From a checkpoint of a small transformer trained on Wikipedia.
Architecture: RMSNorm before each block, rotary positions, biases on query, key and value, tied embeddings, normalized queries and keys.
MLP neurons of a small language model. Each row is named by its layer, matrix (gate and up: input weights; down: output weights) and neuron, and shows model dimensions 32-95. Each number is 50 + 12 x the weight over its row's rms, rounded and kept within 0 to 99. A neuron's up and down rows have the sign that makes its largest values positive.
After each neuron's rows, "fires before" lists the tokens most often just after its 100 highest values on Wikipedia text that the model never trained on; "fires after" lists the tokens most often just before its 100 highest values on Wikipedia text that the model never trained on.

L10.gate167:51 41 63 63 45 27 54 72 61 30 58 64 32 58 59 38 37 60 77 45 34 53 52 52 59 73 47 41 44 59 44 46 69 51 63 35 57 43 46 39 39 54 49 51 42 63 42 73 46 18 53 45 56 56 57 51 46 61 47 38 58 43 54 91
L10.up167:63 72 78 69 47 48 47 53 46 39 26 58 68 33 33 52 62 55 51 70 63 55 50 61 63 47 55 38 56 49 62 50 46 42 56 54 44 45 38 45 53 46 39 43 27 38 49 62 58 54 46 55 39 57 66 51 61 59 54 68 74 47 62 60
L10.down167:49 47 29 49 58 53 34 69 57 41 30 60 56 42 57 66 63 20 45 52 48 55 38 38 45 36 54 67 56 29 57 64 47 56 62 65 45 21 38 44 50 39 63 71 62 33 42 59 39 50 49 46 41 50 59 71 21 43 43 58 56 33 37 69
fires before: " |", "th", ".", "nd"
fires after: "|", " |", " the", "born"

L5.gate162:44 62 57 52 52 60 73 54 51 51 42 72 37 31 54 31 57 22 60 52 55 64 49 26 49 39 34 54 51 49 40 57 41 74 43 58 29 32 17 35 47 56 59 51 25 58 69 39 50 28 30 61 45 46 46 66 51 54 47 36 69 50 46 35
L5.up162:45 39 29 67 59 41 46 43 68 39 53 69 61 61 55 52 69 62 70 33 54 72 63 39 49 49 52 75 62 81 65 63 57 48 64 70 49 75 42 67 53 53 58 51 36 62 72 41 52 76 54 48 65 31 61 67 62 73 66 33 52 67 45 71
L5.down162:47 45 39 72 54 41 61 44 57 44 53 36 52 48 61 51 42 62 28 35 46 41 45 71 46 43 49 48 51 74 66 46 52 60 46 50 65 29 49 34 27 82 45 17 56 60 64 47 54 50 47 44 51 41 44 49 59 69 56 42 47 28 51 51
fires before: " |", " of", "\n"
fires after: " |", "|", ","

L2.gate111:48 68 32 56 70 51 48 30 44 44 57 69 64 52 36 48 61 50 47 51 47 44 52 44 29 64 42 55 43 38 39 48 58 61 41 47 62 55 64 37 36 65 62 49 50 47 49 64 40 63 51 42 57 41 44 55 39 40 65 58 69 42 63 41
L2.up111:64 30 51 61 61 46 54 47 59 35 51 50 49 42 50 51 42 38 44 50 29 51 50 79 58 45 47 56 57 53 36 59 53 44 76 13 34 45 60 43 52 67 47 45 57 63 52 40 33 48 48 53 44 48 54 38 54 62 45 51 48 63 51 56
L2.down111:60 59 44 37 45 63 69 42 55 55 49 50 50 48 34 46 57 58 41 38 46 58 50 76 43 49 68 41 55 44 68 67 58 66 38 57 36 57 69 77 55 57 27 30 55 49 50 55 56 56 56 42 42 54 63 35 37 59 43 60 37 60 52 55
fires before: ":", " code", " zone"
fires after: "-", " the", " •", " ZIP", "S", " Area"

L10.gate419:37 38 62 64 46 46 58 47 23 49 56 84 53 69 45 56 39 47 67 56 66 58 59 45 50 43 52 60 52 60 51 42 62 58 59 66 55 54 46 67 59 57 38 59 30 42 52 50 43 39 37 50 57 39 48 57 51 58 66 49 27 30 37 40
L10.up419:42 42 50 72 54 46 56 45 44 21 26 43 42 54 59 40 37 41 78 37 62 40 40 46 84 47 43 26 38 36 58 57 45 52 56 64 36 51 52 49 62 50 71 38 58 38 54 72 65 87 61 61 30 37 53 37 62 44 52 63 47 33 80 40
L10.down419:44 50 43 42 42 36 40 39 60 56 36 50 51 36 59 76 41 47 64 54 64 47 48 26 66 45 30 64 28 39 53 38 54 45 58 29 36 46 55 61 63 37 36 50 43 29 29 45 53 18 45 47 43 60 63 50 47 62 72 29 30 49 46 46
fires before: " |", "\n"
fires after: "|", " |", "\n", " career"

L8.gate841:52 27 33 56 43 31 41 59 64 46 65 76 58 40 37 69 69 39 39 62 56 51 49 35 71 43 27 51 59 40 50 28 69 44 53 64 51 57 55 49 61 65 46 70 60 38 33 65 40 53 19 38 30 40 46 46 54 37 61 47 43 55 56 43
L8.up841:51 52 20 54 73 25 27 65 54 47 46 46 46 38 51 52 35 67 34 55 42 54 89 58 49 57 72 48 39 59 31 62 47 42 66 52 40 59 39 50 37 36 46 58 50 75 61 64 44 63 38 62 52 55 64 60 50 51 36 39 58 30 61 56
L8.down841:50 45 33 54 57 72 46 39 62 63 46 43 54 65 40 65 46 58 41 36 78 50 47 49 54 47 34 56 51 49 44 74 64 25 41 45 61 45 50 64 55 53 48 83 54 57 53 52 66 57 45 52 51 54 60 40 47 50 60 57 32 58 23 44
fires before: " |", ":", ",", " code", " zone", " ("
fires after: " |", "-", "P", " •"

L2.gate620:55 51 41 74 28 53 67 85 45 44 34 78 31 62 39 37 54 38 61 38 46 42 32 42 38 46 46 50 50 36 61 40 58 41 51 55 32 55 58 53 70 41 22 43 33 79 61 61 55 52 48 47 58 59 62 43 43 71 63 32 59 64 48 35
L2.up620:43 52 56 54 74 40 39 39 43 49 19 46 55 47 61 74 45 61 43 36 54 55 50 43 43 47 42 37 32 40 48 63 29 56 52 38 56 25 73 59 38 64 28 53 38 34 59 40 50 52 56 60 45 62 65 33 42 44 58 39 43 51 53 52
L2.down620:44 50 50 46 42 42 48 45 51 22 57 43 57 48 25 47 51 41 44 58 37 60 37 59 46 57 80 42 81 64 49 45 78 61 44 54 66 27 38 40 52 90 29 52 45 70 53 80 38 58 19 64 50 50 61 47 58 69 44 69 42 72 59 53
fires before: "==", "The", " |", "===", "In"
fires after: "\n", "|"

L2.gate460:36 36 46 63 47 43 55 58 31 61 39 82 43 61 23 52 54 38 78 37 53 44 25 45 34 53 49 32 39 50 52 43 54 43 65 62 36 60 53 55 46 55 70 58 45 66 78 54 41 63 43 54 22 42 56 60 69 51 43 42 52 51 51 58
L2.up460:54 51 63 55 51 68 43 52 56 27 45 34 45 46 51 63 31 46 41 32 36 37 28 33 22 44 37 35 51 58 43 60 72 48 45 56 22 35 68 67 26 61 67 65 51 59 51 39 51 50 43 41 37 45 32 41 65 59 73 55 49 65 58 65
L2.down460:45 40 30 52 58 69 27 65 47 50 34 48 38 50 30 58 28 61 56 65 63 47 58 49 63 49 26 42 67 43 62 70 68 69 52 57 54 68 43 42 52 75 60 60 40 55 60 58 46 44 50 48 41 35 64 45 35 45 47 39 38 60 40 41
fires before: " |", "===", "|", "=="
fires after: "\n", "|", " |"

L10.gate104:27 55 54 46 35 54 40 56 51 40 51 37 47 41 44 51 60 59 56 43 43 41 49 54 49 52 29 62 80 51 51 45 59 56 41 34 40 30 33 47 61 52 52 73 51 53 75 61 52 40 33 54 15 63 58 34 42 37 68 43 29 44 47 47
L10.up104:51 58 62 65 38 51 23 33 53 49 57 52 51 33 48 39 53 36 59 52 59 44 44 26 75 37 30 71 49 48 43 50 50 46 31 45 55 69 37 62 43 46 36 79 42 51 42 38 69 57 59 39 33 46 51 72 65 53 55 31 31 55 42 35
L10.down104:44 50 56 62 55 72 62 49 62 52 57 60 50 56 35 49 27 49 61 58 53 55 69 44 48 50 46 51 54 56 72 38 24 56 39 60 45 59 43 46 29 61 59 42 34 47 51 42 33 43 59 50 51 53 60 39 66 62 64 44 57 42 54 38
fires before: " |"
fires after: " |", "|", " October", " November", " September", " January"

L8.gate932:70 54 47 55 54 28 22 52 35 45 88 62 37 35 31 65 47 48 52 45 30 53 52 55 40 47 34 60 41 66 43 54 49 46 52 47 38 32 58 41 52 35 66 44 52 38 59 38 53 54 72 43 24 55 39 49 33 56 54 40 59 54 38 35
L8.up932:58 38 57 60 28 71 57 45 66 45 59 50 71 58 54 63 66 63 54 47 54 60 37 46 22 49 43 54 46 55 66 53 38 52 51 50 45 57 38 38 47 41 65 63 53 52 63 64 56 50 42 37 56 24 49 45 53 49 41 45 29 35 72 54
L8.down932:55 61 44 50 55 50 42 45 40 54 76 33 49 68 38 47 40 49 82 50 51 37 54 71 62 61 43 43 65 32 55 43 46 54 53 59 57 41 66 49 53 55 39 46 82 54 29 69 42 65 40 48 16 61 58 49 41 50 53 40 43 55 44 33
fires before: " |"
fires after: " |"

L6.gate1020:51 41 33 68 38 30 40 68 54 57 75 40 45 30 57 68 34 34 53 45 62 52 68 63 62 53 52 40 49 39 20 52 70 51 40 34 61 55 49 48 79 72 35 40 45 42 43 57 60 48 62 60 30 42 50 50 63 58 49 56 45 46 30 52
L6.up1020:29 51 51 43 47 40 48 72 44 36 46 45 54 52 47 55 63 61 52 21 60 47 52 71 51 30 61 71 41 55 61 49 63 45 40 44 40 51 69 38 54 41 46 53 69 23 49 57 40 61 43 61 41 56 50 59 52 43 41 68 44 42 47 45
L6.down1020:61 73 61 48 19 40 48 43 55 48 41 53 57 35 58 60 70 49 29 41 57 62 33 59 59 36 42 40 54 61 50 44 58 43 36 24 56 62 68 58 33 39 36 36 62 38 62 36 50 40 60 49 50 49 57 76 42 39 70 46 66 63 26 67
fires before: "|", "==", " |"
fires after: " |", "\n", "==", "|", "."

L5.gate310:64 50 54 41 70 38 26 51 38 38 47 50 83 65 37 52 43 31 62 46 56 58 67 23 59 32 62 49 42 37 53 49 60 70 44 45 40 63 37 57 60 45 50 40 36 55 42 52 53 60 32 51 40 52 43 35 62 38 46 31 24 31 41 41
L5.up310:47 57 71 30 34 54 50 37 49 44 67 46 67 46 60 64 50 67 42 52 48 41 48 34 28 51 47 53 56 41 47 61 43 54 42 50 45 38 57 62 43 43 52 54 35 46 59 38 41 70 54 59 50 39 25 42 63 61 42 66 43 67 62 52
L5.down310:41 40 63 59 70 34 38 66 30 44 45 55 53 35 48 42 33 69 18 32 49 50 50 50 64 53 67 36 68 48 54 52 52 59 29 49 41 56 44 58 64 54 43 70 38 56 52 65 48 60 38 36 66 48 49 37 44 57 26 46 62 46 42 54
fires before: " |", ":", " J", " votes", " career"
fires after: " |", "|", "\n", "-", " Total"

L6.gate189:54 36 45 39 69 53 49 49 51 22 31 45 73 71 42 45 64 37 47 44 69 45 44 37 57 39 62 50 46 67 40 49 71 49 36 36 47 29 55 44 54 50 44 59 37 57 40 59 47 42 52 55 41 26 57 52 57 54 41 46 34 51 52 42
L6.up189:24 48 43 60 25 63 48 60 38 53 38 30 55 59 46 57 45 87 50 47 40 52 62 47 78 41 50 46 42 53 49 64 68 41 75 41 48 30 50 52 58 51 40 30 53 56 16 35 73 53 46 65 49 58 56 39 59 39 57 46 41 31 33 55
L6.down189:49 49 40 29 43 46 31 43 59 51 46 54 38 64 54 39 53 50 47 65 49 56 54 42 60 59 62 32 68 33 54 62 65 38 37 66 41 52 70 39 28 48 37 37 58 49 56 38 52 44 47 62 48 63 70 41 44 60 57 34 37 51 64 55
fires before: "\n", "---|---|---|---|", " |"
fires after: " =", "\n", " in", " |", "|"

L2.gate386:44 44 29 67 51 44 33 55 42 38 36 55 54 41 49 66 34 39 61 47 46 47 42 34 41 61 49 52 35 55 50 51 63 47 63 59 51 55 36 39 37 68 51 56 63 47 53 61 40 82 29 56 46 73 45 36 72 35 52 52 49 40 48 36
L2.up386:51 68 27 69 39 57 46 48 62 33 52 83 44 55 28 62 58 57 50 48 57 44 61 49 44 70 49 35 44 60 56 79 52 60 78 52 49 49 47 32 36 51 54 50 79 51 55 39 52 56 72 47 39 59 51 56 47 55 57 21 64 49 43 46
L2.down386:26 53 44 59 38 58 33 59 42 37 43 55 53 69 52 31 54 59 43 51 29 44 69 49 57 63 62 61 53 63 55 50 57 83 46 52 57 56 46 59 36 53 65 43 50 48 46 28 52 54 35 49 51 32 37 37 65 58 49 43 45 50 22 29
fires before: ":", " code", " FIP", " (", " Area"
fires after: "-", "\n", " •"

L8.gate193:69 35 67 50 56 41 32 45 43 60 62 42 47 31 49 59 45 50 39 56 54 42 58 41 56 27 62 48 58 38 55 46 53 48 43 52 29 48 46 50 61 49 56 65 25 46 41 56 34 34 48 61 63 48 26 61 48 63 38 50 50 58 65 59
L8.up193:57 32 33 54 57 73 50 31 51 43 51 41 37 57 46 44 51 52 45 41 61 66 43 59 60 37 44 64 54 57 60 54 39 60 41 55 47 75 70 61 53 64 56 37 25 65 49 45 55 55 64 76 44 27 54 69 48 76 39 45 51 48 57 61
L8.down193:46 40 52 48 41 59 37 29 55 43 33 31 57 56 53 46 51 48 56 47 72 41 32 37 64 42 41 45 45 57 43 73 57 33 57 42 50 39 31 44 53 59 63 53 62 54 52 49 75 53 61 48 58 47 28 69 44 64 51 50 24 45 56 57
fires before: " |", "N", "\n"
fires after: " |", ":", ";"

L6.gate286:36 19 54 44 52 44 58 48 60 55 56 29 58 56 37 66 52 39 51 56 66 64 53 52 64 35 40 50 60 55 47 59 65 39 48 54 51 53 39 34 54 46 33 43 53 38 48 49 46 55 51 47 48 49 48 52 31 40 58 42 43 40 61 58
L6.up286:51 40 39 55 71 56 57 31 38 48 43 39 64 67 37 47 42 44 45 66 56 53 61 49 66 36 40 62 37 31 52 61 44 44 45 39 66 38 77 57 64 40 58 61 55 72 58 53 52 39 45 51 29 42 53 42 41 47 40 44 63 59 60 60
L6.down286:41 50 54 61 49 57 51 37 52 36 34 57 52 50 46 37 79 70 50 52 49 57 56 45 30 33 46 43 42 63 46 67 51 22 47 56 41 42 61 39 52 32 50 50 48 37 53 63 43 43 48 59 47 85 21 41 59 57 35 54 57 53 64 47
fires before: " |", ":", "S", "s", " a", " /"
fires after: " |", "-", " /"

L9.gate841:49 42 45 50 38 41 54 36 42 69 51 62 72 24 46 60 34 42 43 59 29 56 46 61 46 47 53 52 47 53 34 36 66 54 59 59 82 54 22 53 57 59 54 71 61 56 26 50 41 46 14 42 66 61 52 56 48 57 43 59 37 63 60 52
L9.up841:32 61 58 34 28 36 38 46 50 70 41 51 51 62 60 41 34 63 39 60 48 63 34 40 35 33 42 52 35 48 38 37 51 43 33 54 40 69 57 50 64 31 58 62 25 49 64 58 28 47 54 65 45 37 48 48 56 48 38 56 37 36 44 20
L9.down841:70 38 84 37 47 54 46 61 71 62 56 55 52 42 49 57 35 76 61 48 28 55 68 26 41 59 43 37 63 33 48 54 36 64 58 47 64 38 34 45 60 44 53 69 61 50 68 59 31 57 64 57 59 34 58 21 53 37 37 59 68 17 70 43
fires before: " |", ",", " /"
fires after: " |", " /", " ", ":", " 4"

L5.gate346:45 67 48 72 53 62 65 58 43 43 49 59 48 42 69 43 42 32 65 51 55 65 46 42 74 45 62 58 56 41 61 52 68 34 37 21 49 35 39 40 34 60 40 35 70 72 44 80 62 52 26 44 62 63 30 28 38 57 33 50 38 59 55 62
L5.up346:53 55 47 70 53 48 44 49 57 47 37 68 34 50 41 52 63 49 69 54 46 42 51 44 20 53 39 54 49 33 39 48 46 53 53 61 42 50 59 44 48 61 42 41 56 41 49 57 70 59 45 39 55 53 46 47 43 32 76 52 53 64 44 33
L5.down346:51 54 51 42 24 35 61 52 48 55 49 45 66 42 43 34 68 44 63 72 50 59 50 33 52 40 54 43 44 37 13 39 39 55 34 65 40 60 52 64 45 51 66 45 54 33 66 44 53 45 30 49 48 65 40 50 57 41 64 28 38 55 56 39
fires before: ":", "):"
fires after: "-", " •", " Area", " ZIP", "(", "S"

L6.gate63:58 30 43 48 47 31 74 65 56 17 66 48 56 53 62 43 45 45 55 51 68 58 70 29 85 55 57 56 55 51 47 56 57 40 55 47 50 39 47 47 48 58 43 57 47 60 42 50 44 40 46 65 58 59 53 55 78 61 61 45 63 57 53 46
L6.up63:54 50 45 46 51 40 15 37 63 52 62 54 54 65 48 58 57 41 36 38 41 62 68 40 47 48 51 42 39 47 55 53 38 44 56 54 44 72 55 52 62 32 58 40 46 79 66 46 40 22 51 48 34 57 51 38 53 56 42 77 65 59 60 46
L6.down63:56 27 48 34 36 37 41 34 66 50 41 48 63 39 52 50 54 63 53 59 55 62 47 38 41 48 44 44 72 54 53 57 44 58 53 60 52 53 58 80 58 56 71 24 53 72 50 43 57 46 49 34 50 30 68 24 40 41 44 51 34 25 59 56
fires before: " |", "s", ","
fires after: " |"

L10.gate486:47 54 77 54 46 65 52 40 33 38 30 67 39 63 57 45 35 26 63 53 60 71 38 54 48 42 46 54 39 43 47 32 75 33 40 54 40 51 38 67 52 36 65 71 50 51 42 50 60 48 45 51 58 65 40 55 49 52 50 77 43 51 63 23
L10.up486:65 34 56 56 52 44 65 60 51 49 60 59 55 56 44 52 55 41 54 34 58 64 30 43 48 46 43 48 37 32 36 27 31 30 32 48 44 64 48 54 53 52 57 64 50 32 57 43 29 50 70 48 60 67 29 53 41 65 65 44 41 57 59 43
L10.down486:31 60 42 33 47 49 42 51 68 58 57 39 52 60 51 59 33 67 61 35 62 75 55 61 50 35 24 62 45 56 57 53 53 60 43 77 68 58 43 45 34 46 39 72 47 40 46 64 41 29 59 69 59 55 44 46 40 52 35 29 40 48 45 44
fires before: " |"
fires after: " |"

L6.gate132:44 18 57 39 36 46 39 44 49 52 46 62 44 27 80 60 52 40 72 54 68 56 65 62 26 53 48 31 37 53 55 50 55 49 42 42 52 40 34 69 28 63 36 61 45 36 42 63 55 31 57 57 54 65 55 62 74 72 51 41 58 33 26 53
L6.up132:61 53 42 65 16 39 52 49 45 43 48 71 54 54 44 43 31 54 58 60 39 51 34 62 53 33 43 67 41 61 55 59 44 46 39 45 56 58 50 57 44 60 34 46 22 29 42 39 40 71 52 62 43 53 54 55 49 70 48 45 40 48 46 56
L6.down132:47 46 48 65 51 60 40 46 57 51 38 76 35 37 47 44 55 67 54 63 58 58 47 70 36 46 68 59 51 34 49 48 55 55 62 44 58 58 70 50 48 39 51 42 50 49 49 58 51 38 59 41 57 28 57 48 52 68 59 48 31 31 54 53
fires before: " |", ";"
fires after: ".", " 9", " ", " 1", " 3", " |"

L6.gate708:32 44 35 42 46 47 38 55 62 47 31 59 47 41 43 52 40 39 09 41 57 49 54 82 56 56 58 49 62 62 60 56 70 59 51 38 50 53 53 36 21 48 70 41 35 57 74 38 37 53 41 47 51 42 87 39 24 52 52 70 40 45 31 41
L6.up708:45 71 53 61 38 36 64 48 57 43 39 52 32 30 52 43 75 33 42 48 28 46 56 59 34 51 36 59 63 59 66 44 50 64 51 38 59 57 55 45 50 31 53 53 45 54 53 35 44 47 41 47 50 42 57 44 58 42 41 37 42 43 54 58
L6.down708:79 42 62 53 52 61 66 59 40 74 75 42 32 62 59 41 43 39 77 52 64 62 68 65 53 70 48 55 41 67 53 40 69 52 38 66 44 53 46 44 50 61 56 40 49 37 53 41 53 37 58 49 54 49 57 32 49 57 51 57 51 41 54 47
fires before: "|", "\n", " |"
fires after: " |"

L5.gate717:87 38 39 56 59 38 59 49 46 53 49 38 56 42 60 50 45 62 52 25 39 60 48 71 47 44 45 44 40 23 59 34 57 56 47 67 72 47 46 43 50 64 58 68 51 61 47 36 37 58 37 47 48 40 53 65 48 63 44 55 62 36 41 63
L5.up717:52 44 70 74 56 57 59 28 53 36 38 28 31 65 53 70 40 52 63 50 42 42 71 41 67 59 49 54 53 35 38 50 52 58 51 51 57 61 50 44 67 78 75 32 73 66 39 54 14 58 50 58 63 67 57 30 63 47 85 40 47 39 45 31
L5.down717:48 46 39 57 18 58 38 38 46 68 66 49 69 46 65 54 47 51 54 60 75 51 43 72 46 38 37 36 73 50 57 55 56 49 63 45 50 38 43 46 53 47 38 46 46 42 54 59 58 43 76 29 45 48 52 57 45 79 50 53 60 67 54 64
fires before: " as", ",", " for", " by", " in", " to"
fires after: " was", " been", " also", " is", " are"

L2.gate792:55 66 39 39 76 72 47 50 59 36 41 42 33 68 58 41 46 47 69 19 38 32 25 46 45 35 54 46 43 31 56 40 48 40 64 57 51 74 42 29 43 43 57 58 64 58 56 41 56 55 56 63 47 50 42 58 58 65 80 57 47 41 46 40
L2.up792:57 79 53 36 51 54 49 47 59 61 53 42 40 69 42 50 44 75 66 55 59 45 46 50 67 50 38 67 47 66 70 48 47 31 57 59 30 47 64 52 34 54 58 58 51 47 63 38 48 41 53 82 64 53 52 40 51 32 26 41 43 40 31 63
L2.down792:59 32 39 32 41 55 43 46 61 65 57 46 68 69 47 33 58 47 46 44 54 39 49 53 50 61 33 42 33 28 43 32 62 72 42 39 63 57 21 42 43 67 54 32 54 60 57 47 67 30 46 46 28 44 54 45 35 53 59 53 32 50 69 64
fires before: " in", " on", " by", " to", " as", " the"
fires after: " was", " be", " is", " were", " been", " being"

L2.gate383:56 30 70 43 56 59 20 49 70 49 62 63 51 45 59 47 38 54 47 77 48 51 49 47 30 55 47 43 49 51 50 43 42 58 31 55 48 23 40 60 50 50 39 62 33 70 59 32 55 66 44 48 65 39 63 31 53 49 38 39 42 47 46 59
L2.up383:44 26 55 37 50 47 35 49 60 43 25 67 39 68 40 65 57 66 37 47 48 64 52 48 60 60 72 55 56 54 64 52 48 49 55 46 43 73 79 58 48 53 54 55 49 35 39 33 55 57 61 61 61 41 56 42 50 51 36 45 34 58 26 47
L2.down383:41 34 57 54 27 24 45 61 64 52 39 49 44 62 43 63 49 67 58 55 64 37 45 56 67 41 58 35 31 48 72 72 59 45 57 45 37 55 62 48 56 47 65 26 49 20 41 67 39 41 45 56 42 59 57 36 37 62 54 55 44 53 63 46
fires before: "|", " |", "|---|---|", "\n", "|---|"
fires after: " |"

L9.gate606:56 42 61 55 47 36 46 52 58 37 62 52 57 61 63 60 47 55 54 45 44 63 38 63 55 50 50 50 62 32 27 47 50 50 55 28 61 40 56 31 39 37 57 51 46 32 50 49 51 68 29 75 44 40 59 60 71 72 52 37 42 48 44 58
L9.up606:37 41 42 20 46 42 54 43 33 30 45 59 39 52 52 52 40 64 56 46 31 67 57 50 48 42 68 66 28 46 38 33 30 50 43 58 51 49 27 29 69 58 31 48 64 38 66 83 38 57 30 29 45 60 65 59 81 63 47 54 59 57 38 67
L9.down606:46 63 41 56 61 71 51 47 58 66 64 43 40 45 65 38 52 49 59 58 70 54 47 72 64 37 64 31 59 44 35 61 49 44 69 61 45 41 56 52 45 44 52 24 84 58 51 50 48 63 41 52 64 49 66 61 31 54 56 46 37 28 50 42
fires before: "|", " the"
fires after: " |", "\n"

L10.gate386:73 43 34 64 47 42 59 61 44 58 53 46 43 53 32 31 38 68 29 64 63 59 58 70 51 38 68 62 55 44 36 48 61 34 45 40 62 38 41 40 32 52 74 47 53 54 42 35 43 30 65 60 51 40 54 51 47 68 44 68 52 60 56 66
L10.up386:40 46 49 29 47 49 50 78 56 56 35 41 61 52 64 58 54 32 57 29 24 73 44 44 46 41 32 62 43 55 35 20 42 58 33 52 75 36 48 53 38 10 68 49 46 31 38 41 42 40 40 38 42 58 65 53 60 44 37 64 23 26 61 48
L10.down386:50 50 52 49 51 45 40 59 38 30 48 66 50 60 49 54 53 31 52 50 47 63 58 57 45 37 68 30 39 31 55 46 45 59 72 19 43 30 36 46 50 54 47 56 45 24 51 61 61 31 45 43 50 59 44 58 50 45 39 49 49 47 55 58
fires before: " |"
fires after: " |", "|", " +"

L6.gate254:46 56 59 42 48 57 53 38 56 57 54 59 46 61 32 45 27 42 46 53 56 52 57 51 71 27 34 63 64 45 70 46 56 28 60 55 56 55 58 56 53 68 57 61 61 40 65 72 65 48 50 46 58 58 53 50 40 70 53 53 33 50 46 41
L6.up254:39 48 36 58 58 56 54 48 39 48 53 48 77 56 55 44 52 60 45 43 57 39 54 26 48 45 37 52 30 58 46 57 80 61 53 44 47 66 46 55 66 79 50 42 56 43 52 60 71 56 39 56 35 50 37 64 56 47 74 29 26 44 52 52
L6.down254:50 52 39 50 58 45 62 53 57 42 41 55 32 59 59 66 66 24 22 49 62 53 46 64 38 86 56 39 51 59 70 74 67 60 67 64 33 60 57 39 57 63 60 54 39 30 67 77 45 47 56 42 63 48 61 48 63 68 44 68 44 43 64 62
fires before: "|", " as", "---|---|---|---|", "\n"
fires after: " |", "---|---|---|---|", "\n", " as", ",", "."

L8.gate291:69 49 62 53 52 43 57 62 51 29 48 53 51 59 42 48 47 46 43 41 55 46 24 47 37 55 64 51 59 46 41 28 75 41 56 61 46 61 44 56 85 35 53 53 48 42 55 35 53 53 41 58 45 66 34 44 49 59 55 65 47 38 52 41
L8.up291:61 39 53 45 53 55 34 45 74 42 32 53 68 53 56 49 54 37 36 27 52 77 52 38 42 69 53 44 59 46 25 49 59 63 49 59 32 34 57 46 44 64 65 78 48 39 60 65 70 57 42 62 67 43 36 49 42 64 65 26 22 39 44 43
L8.down291:49 41 43 56 46 48 39 52 52 43 35 44 61 64 21 56 42 58 43 55 44 64 51 50 77 47 65 42 48 48 57 47 27 59 49 63 36 68 73 40 40 52 51 49 45 56 45 53 33 57 54 57 70 65 57 41 41 44 62 47 28 59 31 46
fires before: " |", "s"
fires after: "|", " |"

L8.gate10:56 34 49 50 60 49 55 47 69 63 59 44 82 36 42 49 67 63 62 32 56 12 46 55 49 55 71 45 53 58 55 33 74 62 53 57 58 37 29 46 46 40 42 54 55 29 74 62 45 39 53 37 43 43 57 44 50 61 63 54 53 37 43 60
L8.up10:49 46 47 57 58 54 50 27 52 38 20 41 56 45 37 51 14 37 50 50 27 54 55 33 45 32 54 32 47 45 56 51 76 60 29 48 41 62 58 30 48 58 53 61 51 52 55 60 40 52 62 70 55 38 51 57 63 61 46 26 64 46 45 39
L8.down10:64 64 33 41 51 53 41 57 39 66 46 60 45 31 45 39 36 58 40 46 37 46 38 57 45 30 31 47 56 81 46 63 57 53 35 58 33 56 66 53 53 52 57 62 44 45 36 19 68 68 59 73 53 63 62 48 71 54 48 50 66 42 44 69
fires before: " |", " (", " L", " code"
fires after: " |", "|", "-", " D", " Apps"